config.toml
n_layer = 8
d_model = 768
n_head = 12
n_kv_head = 12
head_dim = 64
d_mlp = 2048
vocab_size = 16384
activation = "swiglu"
norm = "rmsnorm"
norm_place = "pre"
norm_eps = 1e-05
positions = "rope"
rope_base = 10000.0
rope_fraction = 1.0
qk_norm = false
attn_scale = 0.125
bias = "none"
tie_embeddings = true
parallel_block = true
init = "normal"
init_std_qkv = 0.0159
init_std_o = 0.00398
init_std_up = 0.0159
init_std_down = 0.00244
optimizer = "adamw"
lr = 0.000476
lr_mult_qkv = 0.5
lr_mult_o = 0.611
beta1 = 0.9
beta2 = 0.95
lr_head = 0.00372
grad_clip = 0.5
warmup_steps = 578
schedule = "wsd"
decay_fraction = 0.469
decay_shape = "linear"
final_lr_fraction = 0.0
batch_tokens = 65536
seq_len = 1024
doc_mask = false
train_tokens = 553600000
steps = 8448
dataset = "wikipedia_en"
MLP neurons of a small language model. Each row is named by its layer, matrix (gate and up: input weights) and neuron, and shows model dimensions 144-239. Each number is 500 + 25 x the weight over its row's rms, rounded and kept within 0 to 999. Numbers have three digits each. A neuron's up and down rows have the sign that makes its largest values positive.
A block is one neuron, or neurons of one layer that tend to fire together. Before each block is what it responds to, as a language model described it from the Wikipedia text at the highest values.

Age in "at the age of". Mainly the word age in phrases like "at the age of 83", "since the age of 14", "age limit"; also weaker hits on number, young, and table divider rows.
L2.gate138:516474502492534509483468469515514498515535514496507497467481462557531515512539484476482527526470508509502493532472513526495540460490481527508468493462534500454495471510512480490473501511505450453489512458519480527523546528500521493484529503508509523495524504501498523525482464515515544456
L2.up138:536470511517493483506500519484509495515530506504436486487513490469489426478504471491579478516512460539486500498504427509529507513524517524509524534489496471531517532526488505511505554529509540481501502484535502541524498527482459498484501494493509575489537579504494556498481508491493496492
L2.gate155:503524530527453519475494504520481508461494510482482516516511508529527469491519489503502484500528464492487523492512487483489477486496478470490492439513510482539536476509547517449467520520451496491496515509494488474511529494481489507538495552496487533482482462496479487477521499474455486485
L2.up155:476484490500482499509546557533534504469487483490487530501453503495480523508533475500522488504497480474527478493521513526475495551547528515457524503475488435488479495526458488516501507483489509483492516556451509486501548498520465503457464501524532488505535499508526516478520502475442480513
L2.gate158:492486533516522460514530507497532534485530566477518492542529529500495492491471465486512518535506462519484509509502477496439524528548521500458456486527454491512506473528501513501499488479459476515491471520480568517542527543456462516482449473544513478483551493491507493434489478481490470546
L2.up158:538507538477488487520486525533510526485478567464477512489586532510481496509537551527478509529501508486501478497497496474491485514509518510536508491521505494564490531529499497541503457474478455522547484470481468525529496523527510484502456530538501525478468525513448499508487502507436475496
L2.gate466:526490543486482497467509476529507503505494465536531442472496472481494466480496488437492516494508497489476512485467450511476471531516476508498522444538479514486538533521466454491499495495450497466508500478512547511460491492542489482500500503536524520481485533453489516504484520498506496491
L2.up466:484525468511536453538530507529506497493541536534513531505519495525491464489491491513518497546465520498483508530490542487471492491496497573497531544460473521525499492524528527495501501472502496517441461508511485527523485504469507494542500495483482537501504526495513532504501497499442566507
L2.gate511:505496547527514482523493503536500459452478552455500476509518491487524509536522442533506508512484542525490452512529502542568509527494491518506554486528509501497507555528506466520476561495502460503486470547498539525468510458511505508513443496471496517490505518485458535499494500542427565517
L2.up511:550453507483515491521504479488486485469501459468494490510548491516525515510542516529486498523523509532505541517522510521532505488544534496495478452491512482484520517494544486488506499499468555496486513548490508519513487505484501538482469496478487522491492496502507472518530488521493536466
L2.gate549:533486506560504492549519509481524537476482523501475461542526460504482489481519544533498468488527528481481482468519515474527477497466481495542432457475515552473530448462476465496475498450517479505486539479524503516498507532514489486474474535463517511505465489519500495511517530509512507471
L2.up549:510471476504539466486523560477523510506493508464480495483546505494473511494525509491481459470445534467498479507498501493500507481515482492517447500516518522449536465476514472510496517487531476512498549496486494484575510474454471517503489516532532510507456473484500512523515515550518528503
L2.gate579:539474541512544493484535521511512485509453522529520485526519475556504480521538495508469489524506473490494508467529531502439516495499468466438462524475496521550520499474497528497533516463549492487470469499530523496491496522496521496484490504508507536510501477493495484474512474476494514493
L2.up579:506492490512558511554493481497507504530519463498464563481491515529486488477513531484492506544496533493492530500518497478544499515482506503497505523502509531463513508487446475505508552506507496494536534480533511541521478534497514497489500523492508486494517531516485495483517492520515501501
L2.gate640:522495530529552506519530532459498503507497478476504510520514507466522529542524499490494488471515496484556528547504496492477474502499481511476561518508510517467534501482453474506481447553492546532525514514491528478477511531526498517480503496476474530478495491542499523492496518507457513486
L2.up640:523484497480489494484527431485515501486503537470513487490497514514482538454523519482477525456489467484495536505507512493534502510460436509471479511502520541463508512456503510532514509513498528491513498531458497528506546465540512492468508496480471514503489544473536484534493510487496515566
L2.gate994:454438457482458496488499442479540477520528520539505489508560462481480506493502475460509505464483515487484515456503458457486498502538474457467469524445511486515532487526531515455525484486533486477537470521494490468496520503532498496497532490490497524497520490476473484505516540502519449516
L2.up994:520462512529456493481515415510484527497534514497513485486509474481482476525517467496552509542550513484466518516516523462525493509507531483519484506483481488493480527497522568501484492575523492484532507535504494459464479528485497512489445491502533531483479489462509475554512532534452529497
L2.gate1063:489468526555585480531497487465482462444531495519517487518447480474462470467558492504470496518515507457462524512488499499508494471491543550476509499535520522469494502511455510533492494497482474506513460505480466503493528480505457513509496485442506512483531536507488475543483537483498487508
L2.up1063:517481529497513467523520512490523506478473533499516480471452500514511539476500509520496448476490525535471492518494570467495506474481471516481456514492532498504526497460513519548490483558496509476507495504406467485527556527495538507532480541496495515460499481450482489485538472496514448544
L2.gate1115:546511466495535529489542486472507518495500454512513497514499508505515518499525486514491495481490489493475514501502481539503502457494478493455495482561520485474513496483475470497513559520467494535542490520530497511523515489466494482482534480507489512515493529505455519512524476490497523490
L2.up1115:512489474449516486491486455516539488506513476518510485564499486450481463499479538496480482456491500529498474444535441469475527499504449516507507504453518459507527545520475499472507531526497496508490465508515528468463493517515493528500510471493538494536542511506502501507480498537506519454
L2.gate1266:492532478524491524464487488503443501476482442547497482492502505503450497522505460479506505499512473489496513455530522546491468504504484553527520534485498520500485485476509469544515507432486506495482493468528523477497481473449569515455469514521454494498513456501487499518539500519538465511
L2.up1266:541513445531498517505484515484492472523482478528515498459479496523509459471496492509493483524510505478492513506497506504453524421475512526518478481511499487553493497474492464482491568480441492473497455493500523462516515510476526486535524478514518503529496452515484492494509523522506554492
L2.gate1401:494482509501453515512497497482534471489468491465535516468472533509509442494494488523525564488500515504489534529539486481484482497490459477503498506499506480505479498475522463518490459539493549531484482540434482508488516499504480521541488445506525507513527491512466492512473503522528524497
L2.up1401:512537478502465583476479523450533508492488529497509489503465491517476511477470539498491521503510507554485513508497480551463463509489492473490500436508477521458546515555506520469539480502458499509505477548468506474513494501492464512527492525505484502484494493513517500490495464509503540505
L2.gate1572:449495484482472546538486533493499528503526503527478472501514504489498517482479511493470514507516496526502458483471499468521478517493432530487499499489502540506549474468484477509513522506480496466490527477481479485503547497462496498464492531526511524493517476477516545531531486485514524482
L2.up1572:496501450493455509462502488504476518486491542497531510512505505541520527506499465439475486506472533504507477466502487473544544516534479524515529516482497556520512543528515483462488490543466508486490525485493504502510503537473473504510489527504497542493535490512518497505528490501507499500
L2.gate1640:506567492514484514471483490508492523504553521466508508541480526491502500481496462531479503491500505445496573490556489481473501477516500460529477465532494503477540474525451494495466511550525501484508539513475489516505521504445453501467496480483491455500495532483486508477485529507452475463
L2.up1640:468518520557506512515546509512523511502480530463532515538546446487500523489500500517486517516485488464475530508487469505527531487505446560475519484504532518529511487510500510513495515518492485463488507468463536494468506494481501508484464521509507512496461486520486518491514549443444480511
L2.gate1959:565489485504509554538492527498484486534529479501475522542492519522492452497536505510491483554517532483515513456484488466504525536501468470489519514517516501515572493494512452510500502536496480493520516533485499555518459451495492521524481503535529520519482505507483468503492502505495460498
L2.up1959:492481534490494525512493492533497505482519507466512507553450532493477459494496525542508489510486509468526497486514416481493527537491514471533481463537501541477496507503513532515484499485480504511513495489482513519532471521439455526505499524479520492481480521474485494475518502480478481499

Critic verbs and awards. Reporting verbs after a named critic or publication (wrote, said, stated, observed, contended), plus Award ending named prize titles like Gopo Award.
L4.gate148:434492492488510505484514489497448448514507499491508490474538489509518483505537506458508533500494483484530533523520480498511466450496539506507472474545521516471553490532497498505475489477469491498443488474465524499519467506500524505475511508483466508494504514503482506492543523449531536521
L4.up148:479492500542513537527461507500578490503479474490503495517517514503442518484540510502471510493507502504492487467460495464464499466533459548476466488467492487491521500472475481486511498482513519514496527538500473478449542512452560524481478481534514511512483503505490471437489494514514509480
L4.gate750:511467545490502524482546513496503491496498513489476495486476492466543552490530521515469476527567513504505432486495522510489473455453527472508539534493483516510523492499477501523499495496499483490479513498509486464508525568528514510487531511510465529501492523515493489493505499491510457514
L4.up750:540501483495499433475546499497507513511505512435553469444533491540507497489494549494489524519509546493524478523526481477482497487496548487522494525490488494492460499489458532490505486488473523472434452520485527491512508521498512519474553507536490494500477532510528472498500501478506483509
L4.gate1079:474548529488519510503502470489510513459478448479532509522515537480473485490475487483473514451505485486507520474468534507518464499521497532533500509554528513493495492506503509541502496494503521523532542528480539481454525523491460528483490481485479465462487546508488512494506514487479533502
L4.up1079:495497513485469539494506515512521497477469481498507466484486484481459458551483530489499546460464471502481504513494500461470500539513484540485541488526475467453515517486460456527484514515523472506460489527503476445518474525471455497456488497505531496489449518462527456508473529460498481450
L4.gate2022:537518528520506536553531552490477497508515500485498508558525428539490505483486527525469537555518511541470517505478483509484517487541505518487539482479491529518511457452506497518505505483550538491496512559512467491484539531476498480542472511510508513536515492510518502480524484463530490499
L4.up2022:475466494519487495491479477499468486519490485486516504537509504505472528460480449508501537541463555468533501508484497466512509507501500508547507495504507520535522465517520465501459506446534519475503480498534462496488479549509512497484473511496509470522522463448497492537503477492512502525

Cast and group nouns. Collective nouns for groups of people, above all "cast" (including ==Cast== headings), plus staff, team, squad, audience, jury; also metric units after numbers (cm, mm).
L5.gate1904:445549491498500555482480480536514510479442446495460475548493482474507500472505545487569509511474495484507483486499470456507484501497523482483476500539557505514513482492502511499522500487491484484491506499488498511498454493513534488473474495492513452491548487509539465519506462500513494500
L5.up1904:504499488519516498498487492449508524493453513519513488459499454480486504495453536473495507481484543501515489457497527573486509466456447524493502496467504504480521527453430520484514503495533485506435497492507516502537554472537507519499474491519490512528468456491514511487535503508501510497

Table codes and word pieces. Continuation pieces of abbreviations in sports tables (country codes like LAT, LUX, PHI; headers GA, Local time), plus mid-word fragments and "age" in "at the age".
L5.gate524:535515465491457508461469515501522537504489463530483472465537498482498502493497499501498530529515496484492485464446510547504523487492464503493462523529454508436521484557526481517528507515502529487512489509514496535457475487530467501510512503506519473502486493521500507498537508475505508446
L5.up524:501512512507509522525525475480516477524548536502465518508527475545485509476564501545518523506516512539521476522504529522503468516476505521487513500513501508484477458486448534521529516455477438473469497536507490540523454531531501536542461489470536477509514516457484509531518485448510516506

Sentence-initial contrast connectives. Strongest on contrast adverbs opening a sentence, such as However, Instead, Nevertheless, and also on relative which/that after a comma.
L4.gate411:541492500530577519519561504462473495467513484565495497483454535552492526513499522502482482503476523560457487485513471478488465516501545547510512507498530471520535510541483521496469533493481511523505497493504477491505532547484476479496508479497502552468536492524530483516513510528528475483
L4.up411:496538461482501519465512551473510521559514495487474478535525492508528505522544456562464498460492553506502536469517480515505462503517514517494480490547564471508481487488502518546491516467518511488545502531519530473507470505517499485463525530504489517463539524491527436529542534515545513467
L4.gate525:544536508477492485487537472529473493462501500436487461546507500546466500501507521535496469485549485529514463497457493483478497479468450497515530477468459507514503490507514491492523489500481512579478507496494501473484537552516480527502480484473487460524519519518497498483483485471471457521
L4.up525:527464483479511447458500480498467490508511509470458512474465518534521522496483466486508495468489470508465513500533523479533503508526490505497519427474500469514520473456489471510498480536518577518459500487472465494493512486551488499504491520509507497514517508510501505494504515489530503487
L4.gate1326:556495494486490524481540478516474480508551490497491474482514440505500535521485545521533475501516506489474533543478547493487511489462453497526480466505495539466526464496502496511522497498532551489530511509468507512467455521543522489534487540532487512481489511514471522501463520497543479471
L4.up1326:442480496486532476519499473521489456511542530506467520494525490467500499537456552524498479456500485430491500523497574489468463491470517507475514467483510488500484474521470503511521476488486510499503458496486491523511506501508497528487524500449476487479470499519482520496451531506549495477
L4.gate1398:518478518509476504487501457505503494530507511481573480504534491532538501508489540557549499470541522502509505478513510555482467494504428514502447506535535476512496483510479534482475488488484499534475520529505525525515495533548506520541531509465502470494556535483473500484515490520473478467
L4.up1398:492514473470466502509535463510480511454493508490525542513462483497480491503493493454538460506510490481502490489526518491483505526509472551537494500461499487446499510526518511482480494481515497514489445535485487491434468496492521527498520481542471509475499521504495481463529506449480470505

Clause-opening concessive connectives. Contrastive or concessive connectives that open a new clause after a comma or period, mostly however, though, although, while, and but.
L2.gate144:596523495508480478536518464479473519480526496497512521455502497510502488516502476499509541499491496552488494489513473477482488530518507487535520551482507546488518496486494462538484502503526459488467511447485477501501517506487544532432526466465481517518477495510450544520522485527497501464
L2.up144:485494482526518478478530496449502514511480493473449524480536511503496518465514546490507463495514517497482474484502493498519481495516461471566479502470505455480519496474507485523494548517492523472490481473427504476542523469497469503459476497495551491510464547518516504478469505499474497547
L2.gate226:506519513484516520518458503482436496447496557497498469546527559513493479478476475502526476434515490494485461469474458515498473504511557487522504472516508483496469513475505488482479472484463475507509505457495544474492481486493496507500490487507524480509503510518494491520501509523530500495
L2.up226:491533495481515502520478480501454543506497480478507522498489510518494490460450455450490505463503477488492500503506508483492498474488535446486459455515530488518480514523489483493502523512474479530508487503466476479487546480476447482517524491515509498516490528524496485526488496496501499505
L2.gate314:509479504531541472462475491497466496545482519476496495471533498451516520490504499478458536480502542528497501517464503485517534476490490526502484496567467490479487491498493474490513491498474527542527490504489542506483516479477482507522508542478465533502515510522477480492481554512487518461
L2.up314:500510491514510509534472534495526482506499539467435469482519458543499503531518463439501497471483509516496525522523473499514495503484502514469476481541485484532517515529531506491499544556476501500464519501493505477526514543511462491494508472508496521493501499522485492511541549480530535510
L2.gate441:511490516494506489512461517534501528450524501509500527524473447479509485500534546469547502485492490502541492506461551484491514477492491459511440529499489502483469463472457516496475543489514470488478569522470535460504469515536484496478506531516462534521521502519526514491475501497476489491
L2.up441:477475489497477434525533526532498510435479471525480482482491517542523469486480522495482516483535466470481498528516478497481510479519531488503444533516482457503479535509482503461498495530532461484506512528465519487453474503541468535500492471515478490515501483475520469515472495514542521495
L2.gate450:534513447525496511486472481481510493478461467503477514464502508487507491501480526496527410508483513496488502483496460530552442470478513513491487526538521477478478495474485485488531524507471522559487533517482515481501465513532484523520497522555491520536483506461503485478485510487489488458
L2.up450:512545411508463479487518468503501536477460487478491503472533525485498479520544504460539463513484490466514522520508491496514496504527484497465431499555483514474516531515473517473542499466513471519486481543483512498540498523516448516501521482546531501527513502503495496446503491532496487515
L2.gate473:476512502547487512472512443482466510482496433459498462523572482486501480532536490508549498554524495471492544495515560442521495523539514464488469528504512504506483486485507507481527512474467478512481436533499494486509482479476552498512517506502497546463501498539483514524472540506457464487
L2.up473:549581489517502476545510520528471494500475538461485500521503499501492520476530531454470470467491434480533488536525508464478529430527521496498497483447484509479535478503528484506516505487509490527520520505509484510503490531483518482471597485492495521459527509497479519509497478523515498509
L2.gate502:514470462452475481482493487512545479512508507539470488517479474525466494486489512470494483469512607467535486507508523512500498458510449492488526475495501485484518481506470473480488527523501480529491507489503561526478527472533518522478504505494490493501472532510502488501497511515495491490
L2.up502:518497527510492499505540542527493560492496512474485514474497528503517507466491473466505503511525504460507521449481448499438515514534537502500494526533486525503493440504514496507476470532491499527523471506513473463556508539560473489481531543496529527550408518484530516550483516436492497539
L2.gate540:528530495501488537487496515492470500470521456567487490508488496473502531504511485480499477471555508490444539512541494493490498492491535481563498484473509488505504516505446525522503496532513471515506475501480531478468468497499479502511554451500484558550514488503519495496512499457560511496
L2.up540:483494492492525494499520510489488501527473464504512534480482504486484530529449531480502483452510523487484497528519596564522456530489494465496498426502478516495461438529468495487503500496535492483496454455509520505562450472510515506509542500518508509541527426486510481490511510528482484459
L2.gate578:488490525484488490454493494508498487445481514499479505512480526504499502556489478493533493481495514496509507525525468538492514475492467509492519461499529499472482509489515520487494495493476497502484524522480458513501497522508503497497499463515507464516523515479454515533500444493497472472
L2.up578:546509482470476516512531520484521501485525503505495502526463525472505547514460538479530517464495486546495537485514485480472475530517468467453522517488507550441467476474455446505524531489501484504485499509490484493515498556572489511516513497472513488518518506487546532504494497515470486502
L2.gate615:534470509499526556523466515530531536524521520445514523522480484528519531515502545509480488499483496494462515498464492532496507468502470521430535500545524513517530496536508450447540521504508486559503524484511508488476470512492551506487468551495475514486514502479486504462530489528500505522
L2.up615:490482548508504495462518519501489504509553498502463453495499499487516519502519490506503538532543532479477463509518524488466505518513525513561509517502522506488508536447472495520509516495483505552530507499516503501497473508504505478515563511533471461486514497472525480481461457490479499471
L2.gate766:500496509484484492463496458517459522524467482509491504475534482509508497489509490476462563511516462489495480552499482543497493458498479497482489531499502482523513490484477468506497528499519521495490459514501496517503471456553488511492557504504486510523497524503518480495516478514478543545
L2.up766:501515468498530491500472495514492521471556479501418482494467468486531454534497501520491503483498486467506466504489502460525495478501539512538493521498499528511476496497528509529498554527477465545514568518508523511491505471477500512509510455503495492467508485543499485505493517531563491498
L2.gate1218:521462550474537507484488468488485512501526471496504497480543512512568534480497529488523524495517520500518542479492511449535502503528549497473474484512525556517508483459451491480524536486500502485487492456519475508533514494501517499474517484509496497540501486529526504492454498471466510485
L2.up1218:486456485520501517489499489510484511502510493483492483487530450471507486474477514493482527464515518480516495502499506499520541490488528538489479498493514491526478484479468523493502509516480503521516562498514518501518564469489524501503470485477498521480483488503474525501460531462507492499
L2.gate1652:521512478472512499502475473508501502474515485490506489512509473485497488468495468470496530521465485531500531482513509440524496469489473530470544452482513510494488508526506507472500509503474472519507540504498484505488551487489495500514520493520495491494555450503477548506538513494550479473
L2.up1652:485500474490521508544508531507499509458529448488524472476535555508516567524459525489529542501503510511462521496516480535513482468457480497509458497507514544521488464493529497527538555489479516499503473523511523496491517532522544509502541486472523524487494496519501473485519467495508500516
L2.gate1667:571512460499508508540496463529501511496465485531460564526481494499453522486485534505499475466491537541498507493546509543539460475466504497490493481546533505513539469493482500492485535475515503465514510494562477540472508453531490551475558496459475499518539474530483496508555515481460479507
L2.up1667:478495505516490442504520475484498483527535502491484489499499473469449502459538502517491454483506507471504504535482521468466529493510496491462481484505512525439502492478464488520481469480471486512500482500513485528503537503475527498551515521493490482528447463527495516471476538505473531497
L2.gate1854:505491480481469508519447524462535504504477479495531521530508476480520499527450503503524479507505498493485458461498544508558464485523525514516575493453509514515499488514512498497523522492484519541494527505519460455488488511532500485503504461513491482523510505521503501498495473534467495484
L2.up1854:523514449496522506475491473496511504483442506499512465498500448488558487476503463502448541507491515498502484492459495526507524434502530470508521481517490481480487521471511508484505497471460473477480483503505538485504483482520506469491507506537475509529469495537543437506486503482514517499
L2.gate1987:491517504486520498518511485487491525500472499511508498526510477450483511511570522469468466511478514512522521517488460475503509494515521510483492492520477470551480488527500487499513537482477476573496472515512522525508477463540504491458503473492490501525550513532526485529490457490485518523
L2.up1987:553491494520544470501500502514500503474562457483510549476495519463502458504510485487492460513492483517544448529498537501488480539492495485499470504523526483502496469527514493489478507530513511489549522523493510491522452480523508497509431519486533451531510508503484478490478505499488509515

Table header separators. Markdown table separator rows (|---|---|) just after a header row, plus line breaks and " =" closing headers or header lines; weaker on scattered prose words like played, covers.
L4.gate891:460513518502501530506507524526497473517492469448476464529492486516559516459467500524492502507512494521531488472496476511520471474508476515501497528531497510504518488536556457537499505483491501526472522451504465469457508466526479466508469529467511518536562488513510477455521484502510465531
L4.up891:472500553538525515520509544495525494536510506513534532518503507546507484493577506538485498486488514531513504519507503471474528532446481496478534531516522495465474473494513515513452522516501515495457503494500515429500509476477496512494513481497499495472559513511495486498501541474513484479
L4.gate959:478521511534505513497498524459426534500473531555533517538503495524486501485520497509521505480494525534480499474457476481470471494553525515468493459489500547477497465459500474548487540552467507488520506530513478520515481475517511494518468517478469520542501475494475500462481493472473512503
L4.up959:509508489520484449479501499521440541485455490438517502543541533499510477506483491531524518450522514476483472459503475460498485502510548502496531525520501484517528479516545484535497502534471487512485470463534492527483462532494506518466459509484475538527473508534512518524515527469508526460
L4.gate1059:493504504507459478522538495544480465476492517482495471511488436510449480533507486494477494484534495484493517517487503497510481485510488476529426476510449504520490434525518541508529474511457476498462531512495493504490495477526469478507504495524497478520495457473505496456500507498529510475
L4.up1059:525470472523502487536492559484502518479473497486469507547453443499526541454487486530512498511476509506438516497505497485483547525482485513469478518515521435493522526494527490530556535500555464497504462489510485499496522486535491506482506502477541494501497473492566526501482454469492538534
L4.gate1808:471540525494490507533499530497474471492512478496494453549533505518498508515487503541467508494504455538472516512499536479474513520520490483466462478493498526471535461483494492544496512531498492460521531516509468469513526480469476498521505530484482501473494518461464512490493533516490539492
L4.up1808:461500527500501497485474532501472487519466511518488488506467492468472490524516499465571476501529464503490533511508500510491510528464471534524512521505540533475508512516520533508524554506536505492535490537472541493557470468504487495512486503477483442504490463469466506475507511514509478502

Clause-linking connectives. Words that open a dependent or elaborating clause, usually after a comma, such as while, as, being, than, however, though, so.
L5.gate651:477471513486508505465530506536478504492445463449512480538512529484501464509515494536521507478477526528500459505479496452475497486486491536458499484499490484504484485457507468474530507518498533523538492495455473511458490489510465515502566493512494505513501487493515532473490551544523491463
L5.up651:508535505498490478482491505512494517469515488473515530576513488522462492501547529487474499512515518463534502489510480508513473454484549520468459447531500473511487464496462515573494466495503521536461505495484502466495507493548525509458442521514486483501466495504524523475519509492520474489

Cast section heading. The word "Cast" in "==Cast==" section headings of film and TV articles, plus casting and role words like cast, role, appearance.
L2.gate130:506489480503546485490546481521476507513499497506510506436471529549503507514515540490467509519511524485552502516461503540510462483477489540499530487462514473488502496462487485527474479527486481483465523523509469445496494499518474489482480495520470502497556477552488537524507514503516451485
L2.up130:488521470503574497526538532526473521484535499521518515463498528501492501478487550485463517520489531427513507571482483492511501499457501533487488465490534496504509482487463510494485505501499494457459505498519474479492513521510509507521519528495516501474513460574503475517500474485462506500
L2.gate419:538538515496491466474498495507534480512514499537555489551498503495524540462488560504493494539467483519505521490490539507515499515533481534476469546455474502523488525490488473496501489501478493462518502517481524503561453504534480508539520500454531488467542528487498495484451512482478512483
L2.up419:460512475527501532531504459518503502523489497499484490532473490517470504481518504517478480463507538507531555486484543500504500475469464521476517500466503551544501517514487491487492522467456462471569528512491517464536503468498521462539473499471514498520518527478515505442540479479446469461
L2.gate454:477523549508497504478457550539484490466482525527510542517509475477497525504500443506476508515472477467504479486520477523507500465505514494540485463485519509475487500525494542538526456467497471480521488538504466486526475497502462507471491485494452527486528505518495483523487494463530498452
L2.up454:519470474520533531526512517478499524496502534528482522464518496525523500476483517489488515520501452520513512512528503516500490498492540483455498519459489513506502531461485502481474446477495540467475525487489487489529483541520544502510495492477507534482527449502538538504517507454507539527
L2.gate585:461466516519478523495479538532495487494514493477520493515469561515496502530550476520462484521485492464458529506458496442512513490518501544486456491500496494496472479491463465517472480509482477516471517481479502468506522485511510533482489461502509528516523467510481509495496515532488569524
L2.up585:537528523479529492537475530467491491482501493513489479528506530508486529526499489518476511509473484490535540499508535477520503488468418518440536493492564541525505491511491482488507522530527488483542512466498533440545506503466566505488491505492512509495521451522464504528526537497470480523
L2.gate811:523466453502561513489546542483493467493500495518482503480531485469572487487515560517499535542484520484521514509454486484548488471524485500458480538491521473491504457487527503486472507523477488472490489501495442469472473508527524499506462498505526517496504470471507502501487491521471495498
L2.up811:510503497475531514540521549518487501533489495501517556525483435526508513475497559489511475553515553455552493530474482525489480525475496496485484480533526470516466475473523520498476512490502536494434518492473512441474486489481528484506559474528483499524512480516519513546543502503485483497
L2.gate836:510504508525483495514554501491511532475507469518485516471494514482484494502479482541492508523502480508498490543500512533519491498479470505507506518505518492498498522493502515512500530486524488485479508472528501471489486483536429489467509462535505494527561505536466514454515521481504497510
L2.up836:468518515516527532445465470493467543539495478465523497503509510514486496520503535502494521518487511496523537544497500572463492467527491506513554526536492477491520501515515507458514501512449500524501491475471531500497479503519496497461524472527502483519533505490538519465462477485477504514
L2.gate871:518525507505495521551516508449494500539495502483471515541531535472474479507562514505466495534501506504542476435510513537480483505471553501550479464486512497517520481505448491549483524496451513500486496492543506531497488463536453513519493492534461478470512459531534522511487475513516533483
L2.up871:577488462498529503536510517464490506554511519449507521435518490478480469524505470467502554503530510488535455479482495537494529528536454516494484492495459483494513449484534502506489522476479478526475466482456508476562493502442503496483491506484491510503519503525542531487499513509480537493
L2.gate1159:536480457521510516529504454475518474500535493512497500457497534527497493524476465527537454522471531515512512498498495512508527459503470496498477502496495495548512516490474474488472529497464478548473508550518454528494506493461448489481487499484525467474506486529512476515479486485508513445
L2.up1159:520516467474504500523518477454513514472526517477513504477482531539445538512479518490507466453510498458494470499550487525494468492502502528472505525548493529463502532530504478528521451473501480496520499486513522523501477541480493494471469478477477546529516490504469492522493488488486440526
L2.gate1348:500532491490520525532503479533521487486501520516509504488481481539477500508528548515500502450519494487499530494459519535460523471455473532446512499454496488526498458494524482526490487515512548503515516488492499530519523532491555515478517518517498512536495472539504528561512486507466508512
L2.up1348:517501521500511524528504488513512516526490522490533515486471459506516523497501531538494531475515499528540551475484526459458486508493490504498485514528488484481488482475494444528497490517516528502517527437494484477512528537465506516504487530523516512507505475544478565523481501486477506484
L2.gate1371:479457471498553460498461513486488490487548515497448511530488566504516501540500492481525561497504486501593508461485535516497509492529477490486537490547525509534502499503526549512478511523493520516471437511493467493466469506533473522502510502522528480506491509504474527546498496476448494511
L2.up1371:494497489491506487498512476543475466487492501465494537526533535517486508473506510489517489515489479440541527482547512585518493453510535553510518464497511509509482491496523530487504451460488551536505499474493457522485498524515539478476474511502510488460488472510519511459493508498470526491
L2.gate1439:484462488485515498493517496489502492468494510509508447501474506524498537535500535464485528486503515481524487511468481503498488531475537502501508492541554477479497455507497492519510536492492500503469519494522517496529503568527486526487522508501513532495507532456480462518536464485475482498
L2.up1439:506488444520493473514497495489490474511562479554537473467486514441470489502495530483518495529509521522468532512472511484524482495502505500514517533544511476536521499472491510488501532472471534466550468476457536510517438500490493504521514488544464480477543510498503448514463493520510497499
L2.gate1530:518508486530529496487533477519476503502505435502519491516527490507524500521509483522477501492535479488496494542492458506503465467540516528457529540512533466546480562479471486478511474540464449536458503488513514543501466527525500540500486503530468527470504535514488480513502450478470523475
L2.up1530:465465525489541519478461478526503523498547514509524488477504476510496464499526500453504487517494503526502483533563480565496482489486526529494512487531506481532468470505524462488459461494520485509516483537490513470517470477515494490452507513530514474507503530475510549513505528524485510478
L2.gate1607:452504469501454515506467499524499509482521531523538496513493490498416496506497477496511500492448489489535490497455538504476460454493501510489493527520484505507517494544497519517506497481480475511526493525509512510518517468517510503504536491527479473517520430515518484501509526504516521509
L2.up1607:536521493457516510534517524495520500508491512518453480502483565535502505479506457536474539510470481473492514507524476490495499512501495506515509504421501523475471481510471503488484481502525451532485508516446465490532471524421527489503527481516500516506527499529529494469501467483508455488
L2.gate1705:484505487470471465480519456529492539517532471508507488520487518472548507516503482544504449516487532479469498528513512474512497510541491530492496488489514517495488509556465498471490505495476520494479494523486507495518536499520473502499543473475501477498480543507519472490504515516473526501
L2.up1705:558528472497519479482481487513519522470535509509483491548547467524524493519496495504508523445517541437557503502468512488513496495530523522470492507491508503532460524424468498533500461503484500519502517522535505514487517522480491509510529439497530489519496463483512512471512510525514488500
L2.gate1811:492473557516480496519517500516524547530473513491478512508499506526528490500503503499515465500491521537522480525455489484490497535532499526512498469449506505528502473483525513504512483473491510530542514517482488465480478538476477496468475515465503478478491518552444495508518542481500473525
L2.up1811:470525523498522504482532489519509519460477508475479500533503487517505492459587501518509505502514505487499535516500547505471502449503489494474477511536520485531488474482473476547504473485502504526496467492538486474497507512508475489495529505449466528508479524505488510507495508445491503531
L2.gate1845:503522524514493472536514479514499509523478492498526491521508504476516536450490474495474538520507459528503489490450474523518456528514491506517488480517522491481497495504532499506475486543489486469518461555526483450517536459540492490499490520448514513502498539501462469498512485498502524484
L2.up1845:503518512481582512535499522491461507495493506490509512501500480493486530497493499496496505506487456525495466480508490513516495534489540488491538488502489546503483497474523506438536497497530463493524440507496474475531469487512493487489457528521483437512532478480509508477514495486492463455